MLP neurons of a small language model. Each row is named by its layer, matrix (gate and up: input weights) and neuron, and shows model dimensions 170-340. Each number is 128 + 24 x the weight over its row's rms, rounded and kept within 0 to 255. Numbers have three digits each. A neuron's up and down rows have the sign that makes its largest values positive.
A block is one neuron, or neurons of one layer that tend to fire together. After each block is what it responds to, as a language model described it from the Wikipedia text at the highest values.

L2.gate56:099114123149154154177127120118084107134130116135118166125088131131160119146140176146122138143144133174163127125141098113135112123118138121105128139110114156138129158081127111116154129093134126145142105140142137152160144149191151175136121145115117134168139097100157107135074175139117110123111135128139164101106100139155140123092139125104179055121113130114102118168101156155120130156138110161137153115096072083123118158150139174078114137137117119113129126138131128116131074177158133105125131158174114158123164103170
L2.up56:134144133109136169148097104117140126178086168119196164164122164114129101103137117111107147123168153177097120170122142133130115096155122155085149116104125134119085113118146176140158080128149131134155155106158125113097122129117130111135134126139128152118133109150141171195155123144133145111138137146130150119147120095094113188151128133107134148097106108144140132095106171166082159099120092161117134087155114155126096127147144139168126078104157178115156104079151093156128167164149133144146146167103116106166107112108
L2.gate179:088107125128101153142130130144135119116129104098121155106129087135133142096122099111137150172138163151125118168128146095108137142119097136116099120134099128121096145127113144122170039166149119123166115104208113146207097132135124182119120194113148121152128163123116108174169148085104130118110117097146147119133123144112114131172117153149127094146158123154113117169128118155130148137134093126204155111085096117082097099169076129145161115147162142156153144160138147131128151158161107160131176164144144119153132093121
L2.up179:131094147146169149138087114156131094111121165121112144138134094103078107086070101106152135139144143126101106121130181107119113107153132113120083117119151117165162104098129092129148138119171105137130123145158149142166072135125128155092161127144156122122116112131117108126064156128138110126152110085149145096139139136097151129137104150121099134147151132123088102139138157144132147153162067152163135123133125136105150114138143124121132099122142167097135124127135142126148165169124106155152074150175141141129126122109
L2.gate261:097149178093173119160131198128133150131149135124141113145141114091098149093159147171131131129152118153092130157109136122129117159112121096151106124081165143101148150162096097120164103160140124084138160116114110151115126127148103165124104121141108119122141144126136090136125144093099159167140145168121108134189147077127111116130127168177169072127166129129117130143132125109158121152114115128102136145121113164156130134130085154132085115085177104147117164135158119122161093076194111138111103106091122110148143110118
L2.up261:075118171099118138134150074106141146143142145181134110141087104121199136129084114084115152137147156123153137141143143134131139121160115132129102128144117160091116155135155090124156092136103117082164142116137184187094120128126094092115133109122164126136115115105167105120096186120103096124133144115136105144154105162134106095156194173105108149109140098124142143115086160102125095122130129104113173109139086121134130103113087143135086130061135141124105101120139144111124107129104120157153147134087142121135089132090
L2.gate396:109124111100153146137145135088142117120107154144082132150150131152115145102124127106087166145103154174112142176110140098165152137097118114122105108114154108177131153113126142088135113109131147119134101116132117160163111167153159146090128168094085138087144143117151136172116130085074143103143078104100127103140147106130111122159121119121155101145131108120103130149118134116098115149140069134155106100097104100096149098122108116131101107153140136158146081061158112149115111085152121106102143161091165129149112138126
L2.up396:100143072117112109108121134068131139137180140098132131146146121114138105124099113151109169096133161146110137122122126141140125107110145135125147118141146136098149139104164111138104121102152133115098126123153139154083098141088126127126151106135097159145116113085107108097112151075151147099137129139127114124153075169106131105105092147145168145121129146103085105156139111105147132161103087122159124134100106112127148109152141187079118139153158108126151125120168125110155117155126133145155153111143113109162129100149
L2.gate483:125115133142093151163108106105108137127136116138135092145113125163155137163123137091149134106109118127147151162120130126142165146107108125181171155138136165131107143144159151138145083161141164121174166120070136151085132086124117144143136118162153156113123165101122144112146138133097112133134151087115137120162181114125109090083097121159109178148108111121152103143115114153128149103113130132214126145147136064134093149102151116135122130167142130157142090146162123128101116125132140101130130083115161161147153150130
L2.up483:137157103169091152141139107122117149127100123106127132154165161146117168095166139165086131152153146126165179085142138135159149128162098113117143134118088121115115138093161129156126117109119106128134153139094126130110122138158124125159109127122152132133130108150123127111145142164112119128119102123095174097159148115132130090099106114123074124104143108124132124125103117165107134123112097133142150114160124093100125119139179110123118110125146129117111129169118119126076099117112135108112150114057074089100148152101
L2.gate521:101112151084130135136125159068120161094116133147093104126120132123122110125152152114098101129120082149145119142107160088134147124095139089149138150117135175132110129168123184108146124121125116113154149125122107118112155096145100180123091170106119056099117137131098148126169173134145163112130167134126156127165127098121106117132123135184124120113098143102104154141179122148153113174083146088129123106090121125067098128082136146132104094116140147160132105115158122116127145087143134131163164109112155108173110124144
L2.up521:100111118098137129098117126104119126109143151101108145127110135134114135117128154106154102168138145146153057137090113103106087132121129118121128122094101138170166111116092125153147136120134134143117172131138157116072125137131100109094106109170069122129141120101103089143164118091126128121076157110096163132166120152136128123094113165151138113089149120078111129157135130136144143110156135155123080112100096075092072155137143154132104129109146105152131136170120104082136112137117133104114136128137150151123142124122
L2.gate1120:123114141153136111135123106126123085114137161118157140169168100107119126122147132104143173125179133095146102184122172099146148120136118124130151121143120161131148156092137107130169103112153155141132123137178150106112147107130130183128154128122133086132149135132140129104131165153067152122146155125118144139128153163116139193099102112130112136117141103157105102135089127110165131139128110136133119128095102081073102127109144130142139112203138162117164145148159122142123170145152127133122147157133075148134111137120
L2.up1120:083128114111137173185155174131132097159135132130175131118117124129128109143145109099091164161140129173121130133097184104112106114138133140129096103142113088122113169117145101112172093166143146114147172128158119121136109145114119154143120121102122123151153122087140109182167168106144137100116078107142150075088108118109099138133128139143103087166111138146122146139114123175140148139118072125138145113120129115087101137134149086146136140126101150127138113120147128113126119157112111149150161148102132109149137144144
L2.gate1137:163126111115157100087130125134148147168111150109168104147086116122127105098111106134113140137118123109139138116102087094151171126128102111121098156134112181089100108120135118137088108116140103135121161099142161091123121127084098145135144140140083120123130128096106140145116159145153138132107125103154135114137125185153087168135133187128149163116159148130108108135103120123132147170119097139108160148152096102114170128099137131132099117187159168131145140135103076123143143157123094141087126135132106150134121133123
L2.up1137:146116135107111165152097145107122129107102115144137158155135130115153109154129108082126127100124146113122107169090201150154125128108158152104154111128136152135123151138154174122145124110149142123140120135180140096136128153101110142136148104115078119192153128116135130108149117121127133131116143131173151095146142170067164173080157118129109147160137146091109142138109136187111178133105136144142125110135110114091159151136137143149155134136130163141151153115139125154146115143144122128095135108104121135147144154130
The digit 7 inside numbers, such as sports-table goal differences (+7), scores, and years (1979), plus weaker hits on "same", "also", "highest".

L2.gate196:144142135192131153075158138169154106118126128141142123126122152130103116120153073141139133102168123154112160141104129111107086145148079081121160130123123140079110111179089127134129125131124110130157147137131123085126134134197116148132178157114119139093116136136116134145177134136134140146120176101160124128107141149121106200139106148163139125147133091129134129135127123136094116121094126150083111140178104172144152127137165111150133101124151130157149100122146144105087111092140134110143155111108151104135128127140
L2.up196:109100128090101146128136135073173084115142131147090195150134123111137106139151143086109106134121143128092124157139133156094107104116143148136130107136126115135124136149163136109114167114118131143116120093121155142084139159137124118130135133083100142148130116089111084127105125102121143133137157152117117126137132153133136160122115104145140107104155122111123064124173132138118139116117164082143100114111164132087130135125097134107126144123151135139112098166097142124125123084129119113098096111128135084120131132136
L2.gate210:117123144115145117070135123108163142117124109132103105072136106147123177135176113153138140126167098117128107097138132157121152141131121144141112143128129116094118149133109143132102109107173159144180171135132121101151135073127148130150146136131131131104079144124133126143095084142087115133122144157130111125088110119114108156166101114130140122151137135154161148175110154159162150114116144123145141111113122114188113152168097091139122150128140109141134059121133167139094134110117171133153127139091126115142134141133
L2.up210:132169149105146129114121146131098154122130091120147111130124159115159120123145116116146105120100116140157192105107100146138170130133129139149084121151117159110158132160138118103124117125134147106152159092072105085137105103140079159147144113174120096135159131083105120094124064094121166139074109132146113122162139121127133120122123164133144107136099115090109162115126127156099077126136118127144131117056111140146135152143124168154075135136152126148162158111119097181097124149130121139117101095143134125128104143158
L2.gate341:133164103133120114107162119144153161119122082128143116137146123143142137164140112149130102166117103135130118123130131146148116120128166149125143146156135129154116125156118137159066128140125134107099168138152156132113112111131117149123055127128153139139175144145115130111107151133101103106084111124177128108098142147142098140119110067112123086125130113124138129135111074079096094144138128110137134137121144143144097133145101103123086118127080138136108111120128137130097115167155146135131146132135128081137129097143
L2.up341:118094121113095137119132138133131132143121147147121163130132132180152128109137208146098098150117105138139115131172098110125131088123143122133120176157110133148118181115121116109108108136103100148123118159122183134116115105135131136135073135110099126146121091129134141120120170169161054064105149150121119132134120149119134121092107090077100146115121116112111142127103126118124139116095105125174134143156156126118142115150107135094118119104106107120172124099109148179119102152088180148119132157106113151127109095167
L2.gate650:058133115134147140136087106109140164106126120142096133158135086173095163122130167142120122112115147117132150149105123112154114159129118147132119181158137102137120192152117129138170138096117084128182159122138124131113135149127119158149133197151152129139067152134144148123125135099156117108148157105148130139163157130120126152124141097134152146143120137128150119150163137109098114119119144099132140126128145107120141134152095111116125164127152089154160128129145132134139150098126166116141144109118129110115144139129
L2.up650:116169147134131100132120129149112122131140090126128120143113079151135165087130153172147145114072153113132123136134069176133120134180156108136113115150119102101091167110103097135162182141118114172189150126139167129116115147101091139121136154162146142153040110122120150158117176131158107084143149088165122119110148133135093133147130119127138151134146125149124137105126123136118116116088114138165124144170135122133118134115103126126136176149147098101127119105116081161163143104102129136131131101107146099112131100119
L2.gate799:156122141151107155158143116141139148135150096144137101101105113142135178116134144211130111132102155100084160148135069085120156137120126139107129140115089091119152124151115115108135151152162109119037119145141114114145103094156160155125113122146110136098152153110116121178148124125116135153108128150120173104124148120118142136136136106170170120137095130112141142111101101098138117160159127144128118114137177112137131140132112154183120162126119109151175118114113110096120125128134169102141146132106135125121135117106
L2.up799:125102133169141120127129106142085103111126152117107113111105159122150137115146142069119115152181128150136116116150090150105123136110086169167105170078112095105155091152138075094168093136133148124114150088149166115109142087106174127134154120119091119147114140114158115133102122128117100086118131128154124136127131105156161152196105143131124144149124124122162131142108090175159111144114140152165125146108145158089098183148171145111130159117145156146137114119148133129072103099128121127127098135187132125097128110104
L2.gate817:091120137157169105115122106112122138109119163114118086128151144148165158117186118107121111133147130109128130147122126104126190130115131110149162110146123101121115089179104138159130096120114140109087128136116086122108141143136135152141126144096104085151138160159135139164128128134142134152096140118130139133093119178142170142143106123169136154147108138134107140146110114153140147113116107120144134137163129152116125112163122097117145144148074157128139134155137181155119153141139168169138133160135127115159130144133
L2.up817:120108138131146146143142103149122173130144119108108089106139121141141136123148119145122116108128129121178105169095155117130139180138133115167157127165138168123171103159138159131118148141127134087153073145152105126099131125142148172099145155153147146110124144087122119160114164074088149167145182153128121137140154124108139124116108123103142158118135126147138137129109160107157161111106205111098078146114135152116164134144098140149128155115155120129125139148118119104116122115149142123128145119130119141129098136147
L2.gate868:109104141096152170085159108167122129147086135101153151100134075113117162166131136170142145160101144125157130088167122138109115124140125128118096132155095085130154161126127103077114173138097144121119136078120171126117116109110128143139154136099164149162149071137134111129103162160119130149126160134116086082094075190141099140085155148070123123092116129109146111113150135081112144130110144104141133097081131127156123144107131130138110158125137157095139129067130159125153153149106177170117120116119074147144101100133
L2.up868:159092122115139130112127108154094121146155134125111111108140102131084137116119131096129153125114109177117095145153099060114153102137119135087121128150114144060139136136133163124145092170094133129144103115130120106134178186097133136139112148222090126129129105111175103124116160184087113146120135119150094106127129121103172152109081134124133132139124169138147142141102113159152128135148148103164169175159165125085174160097171127124129121126127127148147093116133116166104110106135069136121162125124160141124141095151
L2.gate887:152058143132086204142159132129125109145136119089098119099156162137178148138122117155127138163123154074091148124144158120084103110169083129111101114150097166133135128115170157130094140134105168140111139174116124093118109122102145118191117085168135083120152102109142084122175143125120095129084142159143155084068155113154121130119117145127096143139130144151111110097130140154120099108151147132196107140145095155128143136134108120120151135141154162127165129130153113137142111141102170143120147131096117134117140116112
L2.up887:129132110145095117087146121113102122134123128122086166161114135140139138119143110145139127143106159117150125155187103175082177145134111111116134122114105129130144084126105149150090100173126141120150086126118090139099130158119145152133088217103090127092117134137123127145125102120101114118145145127104109151108157158137140105171103190140111118131167081153142120126106126164132144098127186106139121122109109134121193134170115108192107108123106110145115082133136125110060092085136120140140102126152130140123104153117
Modal verbs could, would, can, will right after the subject of a reported that-clause ("that he could", "Yunho would"); also "a" mid-sentence and some word-starts (dis-, Can-).

L7.gate249:097162115151091118131127148149134171095123134114135119099103119114090112160118114102186157152127093116119097182103155128097101176140132078136120114132118136147099137134170111100123125137127117121141142140114129140124172071109149133139109143146130154149160141114121120174126152152124123138116143113150135132139147072141114152080166136155114104095141133114114121125154122143124093117113122144124115125151129107167148145122090123091141181128143139104120168147120178165119170134127150120124181140138125152133125137102
L7.up249:118146132134129113158126152120142156105131095092112124085140119129136127184089114137124145120066133103140102144106109131138137145119111103135077153123105164119160156132116131152148127147082131117114129183136142110109151115108138137144166130106106144108135126101112081103138122128093158119144124160105105127087129103133109164160091136143147109167129099121128117103147065141128127084121150150118135139181127146139073116118110136108136129103125127127137132182118105133100148122144147122149094144080139128119099139141
Words right before a bare verb: infinitival to, modals (would, can, will), negation not, and contraction endings like don't, we'll.

L5.gate143:120123101101152129145150110152137157119133147136116131142216152148111132091167129114100148106129131158130153136124153066130175172128099142121141149130097162101130123131124129134105100126113145127117165146076098074112136113114129149147138122144104098165147139167135152103144114108130153165123145117172132133170148115146155104088127152109111135147076113117119117111176133164094133128147159116117150098074139121078133117141093113108111164105095147150142117126149135117149114133146108132142129159131119093165151123124
L5.up143:137119135160147104128092113133164147122137135128126110143118123097149124134141122075139128148106093141093116145147127127151143139106114121153168135096121135124138111128116134114093158106149148057121106083060092126099067105165123097142103096142131113107083111072090142114145131111138114085112146136165155109083124113111129114118155143155102116135118114126093103105143097116159098126149080182106127120112112131101160135133094110134102132157130178141132105138139133139148099125123141160135113116120141143120144141074
L5.gate196:138118183140123114145165149118115139127127140134123114115129100139106144113103110107144094095162125098157140067095143115142106119121100121139151134099097122146100094142143099123149104117127121134132150132140164150114156114176094106153137146174156125129108160141088094134156180126117132129146123128149150138106203136115105130135141120130127144131131147164120105156115143165136138157139075149077121093139120161158111146147156137102141116129093154117126075096120109137110123131057090125101141111081108132113130127145
L5.up196:120112121096147117108150161142095146115142130149126093131147134132152088123151112135110135097126129061139102127169146142092140142155126099142135147133118113157138110124121129121155150117128166080137118084113171170159185105104079135131127146143116134114125137128142104124130142147095159162139077128131168121127143118094131153147163171159110127164136138128102166094087102143131140101153159150069124168097142114158152145109153092091109118102101096117127134104124115136160128119119128110123087123085122149097165128095
L5.gate338:135094069144130137127142111138168119137163116124170110153088113111138117157132152150125117143094145130148152143106164084093142154156129165090125156081127126107138124147122095156161103141114133104120141125132172075152126124123147146161150154073123140144128172099112099137171196166068121112124140136176144123087114087159149141101096133113143152150136178142113122142092156129141123156121104153121133110141110130104182178150120129110124099141128089128114166106144154104155132181099111132131156130147111121120135138151
L5.up338:110106122189143093110108178108106170082154112121158132138089116095114157154163101112127109130116136134131173112100142125110119153108127166141137149146140166115135100143142105153150137118135134126129120120104151116135179131108100187121123136133121140128127113118137163103156139105139130121156133101128144151066141147134147175108136122178144124127117116158082147150144118088153105094138119158136086182134102123117109098133108168100133116115125123132141095154100131129133155157101109132109120161120094105110136138154
L5.gate363:079128149135136122114106135143068086143139175081141171129128101118138152130128129156133123120128096094117119116143137114120100088135137110109147117093094111128122145085191108100165152103202145099091177151136132111087109143106111141101130117156111151134152075135134099187120123133116120105113115124097102095111113179143128131105116164113079103156121127099124121083157155145147108125063130087118137117109149086082154138148154132092100104119129173125156110136137121127109139162099097138122101140117093145145121139121
L5.up363:134115153113093088167126145171142140143101118125088114132169123196170134113138163149110130128157090128174126132151079161125156117100118100096147131151101152137181128080136129125123117124100105133138169147155150132124123144149107126129167138139112113095099120105164107114107136143123096089105128148112120168084150111157120121107100108077141136159157115085108103127137115146128126128077150139128116117156115087129107097132168171154122100103157148060124152101093146146129105105128144136118143140126124076089142106118
L5.gate800:137102103160136118114147115090117100168131134165114128109104137150094117132107097139144124126148149098125154124128144107125106141121122097115168161113109128112099101153136099101119159121113091122137134123137095077099103110101162161137115131105124110145115186121144122136110142127076149133106103134145163127137125125097131109110138134128143134109146138093135153134106119178100117124113127114079146160119168121157138149125083106116114162098130157132101121134115170124124104101097141154160139125146125128134137153089
L5.up800:135130110130088083115123143147131144117161104161147128140118140126142130145122122139139103067121125085147166122104087145107130137137106156154157143124162135142112092129141091132165095082162182139123079084145120146118111091109168135087126148120129091148101148074145150164102095124176147123157145081145122164108130120099126165105129163130135158120119144140121132122137148144117175123148134107130130149180127069124114089099124149094089142094068166108140131127089186097114155156145109123133148093144109116149099148120
L5.gate918:123128081130128138126122095129087150105139095143135139148122164127102131134157143137133144140108122146177148123086109083138162127154076130104145074146090114124149120130096080112112110140169139111082091117140157137142143162116140101158155116119133126181139153148154138137132143142128069137148105076150116106125113131161142158122117110168161147145135131112124124106199129104123095134137136146181133144125112069168156121138139083126108136161083160147112121145143108119142141158093104085155132166155124132121111142075
L5.up918:118132122174079145123148145155050122157132127136140139122105174111156123136128121131160130103183110101132148125181144132116142114133086098119116145112134091110125112124162115111125190163130113152107106136109132136140129168122098111106154097102139106100136123130165101143120119096128091109068134130099113111146082096149119150088089165103120136112123136123128126084150152142137132130137144126136128167064139150124136162111140108139095123102115097116164159135135145116137126148107146100090148156126118141144121111101
L5.gate959:164144144165131096125115116110120109114120107128136106152116208147105153118127158132129106141123167114137140118162120148085172119136145129117099085115122094095098158134103078133138133137154110078151104103104123140162128102167107119145155168190093106147100140147100129120126131168121087175153120150178132128116154127126115120155131164143146142109127139131136140127116139140119140120110098170088172162126132114107170109146136145110135122153150136133118123148145126121152116152096126144078128130124130071139141182102
L5.up959:113137107123141138093105117125162098150148137103120090157093145139151146140118093126146132110136118094157108110113093138146142102123094148127148116147122156117130183144110120090150145135122173149113103105125133131152178147097082125120094105150107148163117144175147149124125131159120120133104139116140139154123148151143148170098147110097130156163137112176130134149127128126108129143129104155145127132141088082134133137097156176089091191099129123113120143148110150109101111139107142166119124141136145115121120108128
L5.gate1125:143137114080136138085083083054119105118135183118111123125108098123115107143148129148142111162104126130152122150116107110124112146138142173153149086140136126105136132153097090139139106081121150177177124148108117132162131141114137132150161115158102095135158158143121117141137154161122111148138142099179145104118149179128121148116113145139139106126135160178114123112143155123125131123112127112110184154136122111121134116147149140105120150127114087168135149120144129098134092162113118143128173141125133105138100137107
L5.up1125:139178156208114109124123155138154134118096142121091175137111136126083140122099128116146144146154144101138135155125124098131110136104159147121073146168124160126134134164117129125158104124152096148138151121071102148145108145136105147114136123128109119180121121149102120109118137145121166145137144083121121157094140127107131166156126078129151143110124124130069123132111140109077102117117131165137131161122102148120118122149145151122118111127158127102116154124130151102131173142147135156126155093183158150119132169155
Single digit tokens, mostly 7, 8 or 9, in statistics tables, dates, durations and figures, such as 1.7, March 7, 8:38.

L7.gate959:089119113166157092162095123122129120120156116127119129146115118115144124093136152149132133135129131110136127131124138134147128126116103135123167134161125153123107111145137131152090117092132160125065105139122153147139147097124143097137093163118103119109129099077130141144126113134105096172108125148158126134128103113150147104109114146081128138148146090143142126117159154149138130130113113126161114143148102100098106137113110154106102145137093142142189154143170121128080186170103151089146164132150104118133101170123
L7.up959:172177116132153101125107097108209128156098129144136100160115124136127107139138131111089118108159154161156140148165161114138144119100105132136134142092138125161151108152074130127095173114108150107119136144145142138127150094127162134151121087137146119143136156142123193092152114138138125126134139097151126102148114153086123134130110135151142129101108104117114106175120170175145144132152121143116103125122109085175098148141108074181159158168138121146138142119145113132093120126141130101161148117091084132100143132102
Single digits, often the final digit of a number, in statistics tables and lists, such as curling scoreboards, vote counts, win–loss records and coordinates.